{"n_head": 7, "positions": "rope", "rope_fraction": 1.0, "qk_norm": false, "attn_scale": 0.125, "tie_embeddings": true, "decay_fraction": 1.0, "batch_tokens": 65536, "seq_len": 384, "dataset": "wikipedia_en"}
MLP neurons of a small language model. Each row is named by its layer, matrix (down: output weights) and neuron, and shows model dimensions 80-335. Each number is 500 + 40 x the weight over its row's rms, rounded and kept within 0 to 999. Numbers have three digits each. A neuron's up and down rows have the sign that makes its largest values positive.
After each neuron's rows, "fires before" lists the tokens most often just after its 100 highest values on Wikipedia text that the model never trained on.

L13.down1194:499455455490554552572522583432509504538541528478477494518498497461501436508498575477423462506467497462473487491494473380518481463490509520478500518456448484516435479507537524503543501484546505401498599486554446537541477576535528482459513489516513557417558524487460464414453521479497503488526482485540496490475435446430431496498474465395490502470442500511476448481464436504472447482466477480463459417438467519527484443458463514547434502498458565520564501446433474547559534528471517463433464489522551484536476501526459562524442572463518490444521433484564540538595477498558546540513490521511551468520530540542503557457516486584511430530515440487462524510532563494451544413520469479511481458441516530457599519540504483530495504531473470568520540523433468510510512459450494
fires before: "| ", "|"

L2.down747:504458504441496496475518468516457443524490483433460463488512505503462530463474494531533470553495495520488550538545453562503472472530522485493452526470538517480449478524499425517494486552505415584509490471419404422503534481479483442505519478513523498469577500456547534459413482496483475446566468521568511484499571474481382572518503440442446481466474489501478567581528452494544507531501480500446482419475480528482491504504508497504466466528468425578427526505534452555579501516543467501502598539528499533587492500466420502527528489496481526566516522462493431489476481479488469570515479497515515506513526500433506510440501535514523477529478487513429455583437446514513485530501502482541449481467521580515535512540460511443504480504483459488537602463489532513440624519515473
fires before: "\n", "\n\n"

L7.down355:476552485499511468509485483557477442490507500493489583436615426538498448478520415410517523430464483547526500467577493567467420485449499431486509507483551474500537412548508530528531480535434547398452542542475476521501527549557483475518458504523500526529531556495499482466521447451482553487527538479559532538503468477501500555471463473515538572535498462496529497605481479549435547538475524484557495600474489416475530514476520485539504441496593490511502506414534484471438456508518482483455526460506546469527412496510454499513497449470463508473498494560479511478477528416498489511523467466480469466507530515525548558556503534418453508458529498565510508559489431505426520486432523480482525415530512475483481480457519480529495424500544507496492450507487434495539464481512504
fires before: "| ", "The ", "- "

L5.down77:415496495497504443586480552513506524465559475487467448527550467588466559502549437460528512456472452527484464476467562499506476465574522467468495470501451520537558517486612429510438509523417534480526548549510461474516582472551488577501514549437477535510488490529497457599504514486504507506533516486503494502477502569518477498494491504538482549531475499469497486512482485472455528424493525484449526529530532497518608508508516539429491453479459509416542573436479490485509505483472505534526469443440472485497494460545483536479527547391483556428574511511510521488467507464541493496467471506520497582558498478459513577516446481519505498509399486492446519540518523483507479457542496549472502487612533471477535517501491504488458484483469520515538526553504484463494517516506459
fires before: "| ", "- ", "\""

L7.down42:540513466463457597575541436471513485530542456447434460558554499495453458529425521444565432523569476490497520499481485478535452466583485526475482496486530533518469451538546478467497394433529480509518471463520457493530439537486556487444562450473454485509510535417504508477541432485549417499511474464481499588485520493516443458532470519542476516482552424548490524435489478497512517550520516507539497462528449494530472517541479557543462535496555538516536503484499578510525475546490490516509534510526494505450507530452433490398514591499519503488535556498552593573479443497494515538508559574536610493444468483426504508458460484499535532457514499545533538497466504448501544452467452480438507468487469532555503451522462460482469504488502518525502491529526529447454501506446460
fires before: "- ", "of ", "| "

L2.down722:474490516512518523550517570535441534539506500471435521494426473509452531473514495534479524567476464479415446485535508426516509362539517510542526501513507597502563447538490470468495529452513451464582537556566478511514471510513490504419528515570496496488475523510496514497489498468475576512518480441441475468483482519495495551541477474471438501496523544456446502540539538480454518466453445454456520495528537513393581526499588511542492422511472579529532454507466469461408544447512574473503488471497508507524482523461465462458393508482483517470525532457440537419462518449467516532473463483502498548547518466461515510491460557482498498580537544513542564553500482390529491496447422544492509482468489481456484555509468529475469501543565478449514534447461527489548487491498487
fires before: "| ", "- ", "\""

L9.down581:440398453532522556565530493524539479561522481423474585515489520490499459539522481528491472496509564486521502505488517399512571525538512505537435508529448486433497524479502494472486484495479545468419511483525403430520489503513469455522533511456463499444557522528585534563494512565500416534529522478529517471464518479503534468506538466524480518489492550514475441522517503554436538456426489479557518441520478527456478479505555513476506577468472475515526485454509523486546502517535460509540543463571464555540545446489466515483468443494487497475552510510549464499519493481514478480539547432436464504480426504437507540489493512578441459546534537604468567550557509452541544513520479487506438451518482509476533445573451485483517573533487531510482520479559505498579505459469533
fires before: "\n\n", "\n", "|"

L10.down2:484540580469510365461448493538509502445430480527473480455513518517577443473545474441524503480399450428530456417458510483448494512523467523437412497443486536597557500421505484566495495569488497596495465520516467495531400598528518511510459498483550461460452535466469503478469453482581455512513468524469479565499492485449526431448515466514472476559555456500521576474599475485497486552503489495512503551454546522498437502504464501504457550481534495455489525490488468431460521495515451448565510427466546514579499452480568504512448435468492490410504489473570489492494521465423532515476485478498482512519449479493523516486550460519443473472544524555469455471437488581491567518497537549456500528524463473611548505449541428416446478544514533489563507497489497442452461590454484
fires before: ", ", ". ", ": ", "ed", "."

L9.down151:597556461471494434602453504550469564549520537517467458429505466426529514516497482474512526464479485478523434509509545523565516483488465451440517539514503513530491495487476499530586486506440501510492519461472511533522554534494490568505505501506557515521485462510488556448503431591515465490558462593467456460453412446524519506537460514489465519545515495485488512522407457552478533477422524473467500484501487541514483502519517529521531497562476534527499542543547511496493482542503507477521461474465499557540492497479538496406549505489453513459444568568554550515475483592552480510435533463565519466586556442521518564526507506565463504545490478470519468555462458556558505558459524483469502489497480556501501519528517536436458508434512545582509471543549492546495443528533487
fires before: ", ", "; ", "by ", "over "

L9.down141:532527507449510566561510529586461437510467398490495515414482487445544479498537502492488511493479468477474516478513475482498454495389519510532557500525430503516463567506468449550481471521427521519546504493509539494518461481539492554481501525490498464534624498442445471536508436462527476477603572485523494464467515562494554549525484520455500540516525509436505509544515486479458496458497570477592430481493578512546472519516473526463488466498493517468509523381552501469528511499538480553527456490538512513455468567587583508505484508533431509517550492474488534565448388519509495540520392457545442405472510520543494487442421451480433442500487503478485538446471454561474527505504438459528465543507447476389527464497560473488460529517513458534533462504514520495427537413549522
fires before: "\n", "\n\n", "Year ", "F"

L13.down820:460547536517511476570472539521498494467564534491500542475480520455562514531477510485545508490472452447493496498471478590469516470486525518460494488471475470500492465454480501490498525463487504483507519529516508539549497483532454457460396567504483512537502534572611550495486495518529470509550501528486452516473522475456558447463529478439458545491495523520448532445504517527619491520508538554474442573560511439508532487473537533550477458506559422506561498605455522498479427541505479521546448481442446482478532548472512493443564465515537530565549507652526438498486549497515418518500522496506470535495479450488512451462545598562404534535518443498530512548576506552571500428558560547493465541517542510466459450509424473537557497499479512507546537559543510458476506455485474
fires before: ", ", ". ", ".", "; "

L2.down996:526512456557513464511494505493500492511527512545489424495440506483448503497499489446571558496496525549505462488543562532525453496534511479536427555467543448464482470529476478503482550508512442537474525569489482551461522426481592529486459501497536549464428489551423540487584478492567544438522500439547503511528523453521473545521470525462511490517480561526457490523472519539455521463465547533407504454515499450440562492506492502495470462448426497499507491439505516484531474503466442534567498472538514492517458525469529436463427483501488501430489513430454484543510486460506492465475462488416523553542455522487405560443428489428545576489542569514482456581505450534501481518432518494509510450469476438504539466552478482536475514464450536411447436500531528480544504475526536
fires before: "\n", "- ", "\""

L9.down1164:444493401480494457552584522572489441496561533517517488495462467539584510470491563493478549594529517563477484449481495489486442521550534485571549513522464476511518499516385539387474485453547454485550444436563479474521481419565425535457530499460489483551513550444523459454484462457478436482549445538561608488524521489444462472492463616428505490530489506495535481524496535461505578470479526506470467489529531500527542538450390468520476512533528467542495451432493488524528502498475442492449426523531529485478466536446471521547536531509569445486461431466491593505472453489491534532475459475410500536528543459458529466521516474504513535517468518466472521510497559510571519464498449533510439481519514587483569488535548537474510503473487478502492497520487442561481536474470492
fires before: ": ", "| ", "medal ", "zone"

L7.down110:563448389472458513477541457580499497556492505551499533581454471541556523476498549574549540438523530536484428540489541525546515488495533491524453475449419543497463552512546492519554464435568456455475527440548538468552503567492537509495524515450525488421510543510498525532498425444488484481583487400496458579386509499513432478488490493419508515576518546488507481544497472503541500585508474563518504499495569494551456536533529523547464494420536502481500503545483533488455550511478547452489482498523464474470486485570491479415528463571517451548555497541473531493448564500535463476512567439539483489512444559526490456485506486502543520550509529559484458545486467547440546480448445487522502495514490438479454492493502509461508533481526490581492474549461500594446485545467514
fires before: ". ", ", ", "."

L13.down822:494510527499529505473560519462508465550449491472458427566504470533445499576474518501491462485480451521514519482502455542433483504559484550507535481525538509464562546475433500573437477475525489480486480541506440573490472555516477576489487541575506526434451412542528490549491532572550518430511527440489534543592445508523500522503512507489467527504503496581462531464475473465517516556527497512487518377482501555520498509494531430489528519474458543522470470495522526493511541469532489424566601521427492506492531484498524451520578508476483515447489398473551483453533525445473437492480478496406530482392489532508518505561435569532452489462496508506540481449467530504566479490497526542479519407506531483548446519502507448443577469492486505549447486543592447520557522546559525
fires before: "\n", "\n\n"

L5.down936:482539432446475540471505501504433486592435436520465508489523485406488451545484535483464535452497503505543541459510520515513536431481526534485512561509526535533498458558440463484515556480467467584515539535480536497530475524490521443489510500534518412528483509500503482456512416527481512459531467552533501564461527493503459565503523460558489479455523471533470522505462488477525518567463526485404474519544452475461552502519456467433525435486503525556493508510506521536594557470518501496556472480543530582500435503557569568510570506496497556576532486471540556474446497516583502531482426452493480413493564430438510508477521570527520499514514443576537539477406533483492500505521514563478431523515452559506488524547519469436497537535562533514473469534445490453496500414528488
fires before: "\n", "\n\n"

L2.down80:477485580476456493446472496511486513576502469416491413481476497551542543522508561497548500603484494536539467452425542422536533536503615566505503531523541477529436558521521473432568479527452451500435430564478469452471538456552432569519402538487521475542477530461473472529491498487500494466509536494540463463496551471485452554466463556480495526529462498481507486508469510513465579501543481487508450535504485513546501501478579472471612459489467474486446524543522507470489453565514566483495511534462493485445459423552547542577558465539449452434510552500558443447491538507461564532456510579488475540522529508531487484480480474522491481491437484549533464538501462485521522503536433518561501501488500537493522445423547531546492574491517490416527568521505483535505499492513509
fires before: "|", "| ", ")", "were ", "of "

L2.down748:548521490432479559541484589510493563534489471477483522547523558484505493543501450492482498475519553571515462492519487526519481496544477526528527494426584522498456500582514436511485498457504518520493498474542522457433605495491464505392478480551461490485408492517545503484485470482469518422553510463500467541505530470566595531532482494564461472498556589535504538523437453517462464487535488495468484562450496521523593562460481559489543423453507541469457522558592556497529496520578494556462486447439517539484452527410513465451526509469490495539518488471483536523483496504479484491488486527497571532502545485538476487480524539472429483408525408574509529382491434471545523485507479440535550513476467528493460501437495447514379485479438468436495507512422496585557480535476501
fires before: ", ", ". ", ".", ": "

L2.down815:457506486475475480509555547498469527552507426469404477471562481540446509480549524426509530484481417520473549494518467507523510463461497492435524548519569567487524471538505440495503492475522404449573476487455484481515543437463486528558495494551534523517480527498439486517596493485504507462566527524562540503456546561488387492526520448542480553532502468529556530538507494498417491510532461511441491486491466439505540506474549445499519538502501430472486498468490511569438545482508429501544546459569524527494509412552468479517481481526502504513500492508524467451430533429472485463501444526538431595521481519509485523516487464496519516496575483501497531507550442525511513462505452525520481486511495490482483523493522483524436521559473535445540490493516452489495470476508446
fires before: "- ", "| "

L10.down593:558487467472459484505520488552471539547517516500490524457536553515458538497544507499563426486517565522539509528447597523511566495580444519510511447444528543511523461454508431539511474522524534543542581508536576523543558465466478563490453504581509521515478550509541505392549520524507497489529422485574487528503518472533542456405530509534488481557486460529529521567521560539507513539454494492536441508471510508515453525505500490504481503546510529508503538564507497520433495462591578462509492381432423462518463495540505547502471411524448495513486542481521501481503531541522424524517531434513534524518411475602517472451538525600516509479430470596553429495486546486526543483475547495474517512559507450509483475453526479564462472564492469513543519502480539521530503576522540
fires before: ", ", ". ", ".", "'", "s", " "

L2.down127:515492483454491500604503479540535455460483434481467491491458508475485483524514562571544466455569466523556539507567449553450431556443471432540574577556534495494475480537498494590499453480545502439509482521519493515505416568510467507467431494516457433521462442451537482461549468555531600528521467504528487514536495489460527449480499499542512515488460456532527503558439399503529504505572498461506464468436512497549475494495507469480569514561477471442491521495460537475474508424502548579538516536445522512427458452494507476419540520499494468525508460492463434530485527411457504467552465539504518537491448524486508508482516504483437490544419488503491566458500464507532558495558507519501482512491490565502503520534543488419511470491430474507522475519515431531523528521570464
fires before: ", ", ". ", ".", "\n\n", "h", "\n"

L13.down895:456500500478494536539538481489441519542561507506523539461536481554512493466505475465551531482542508540526500512482469559543472551516536446416472455534499495505524474490470475525445586518444507559557557496529465460510575471484443521473498549462487514530527481431497511433469477523510605428456470513490473515578548421497498445436546473493477557537505536550531466556505460521520522547608475513512437475474486545513505443556527374481516489544524451514485521497511510505526480557475590516505584533456510484519539529518534507443481452472391474535478430450485490503481563464476485549467479464442513547432473509484510455496553504524499467448463499487497467482468467421492504492494452406600504567527463545459451501458506489470497416569416498542530526552470483477422522467485510
fires before: ", ", ". ", ".", "ts", "\n\n"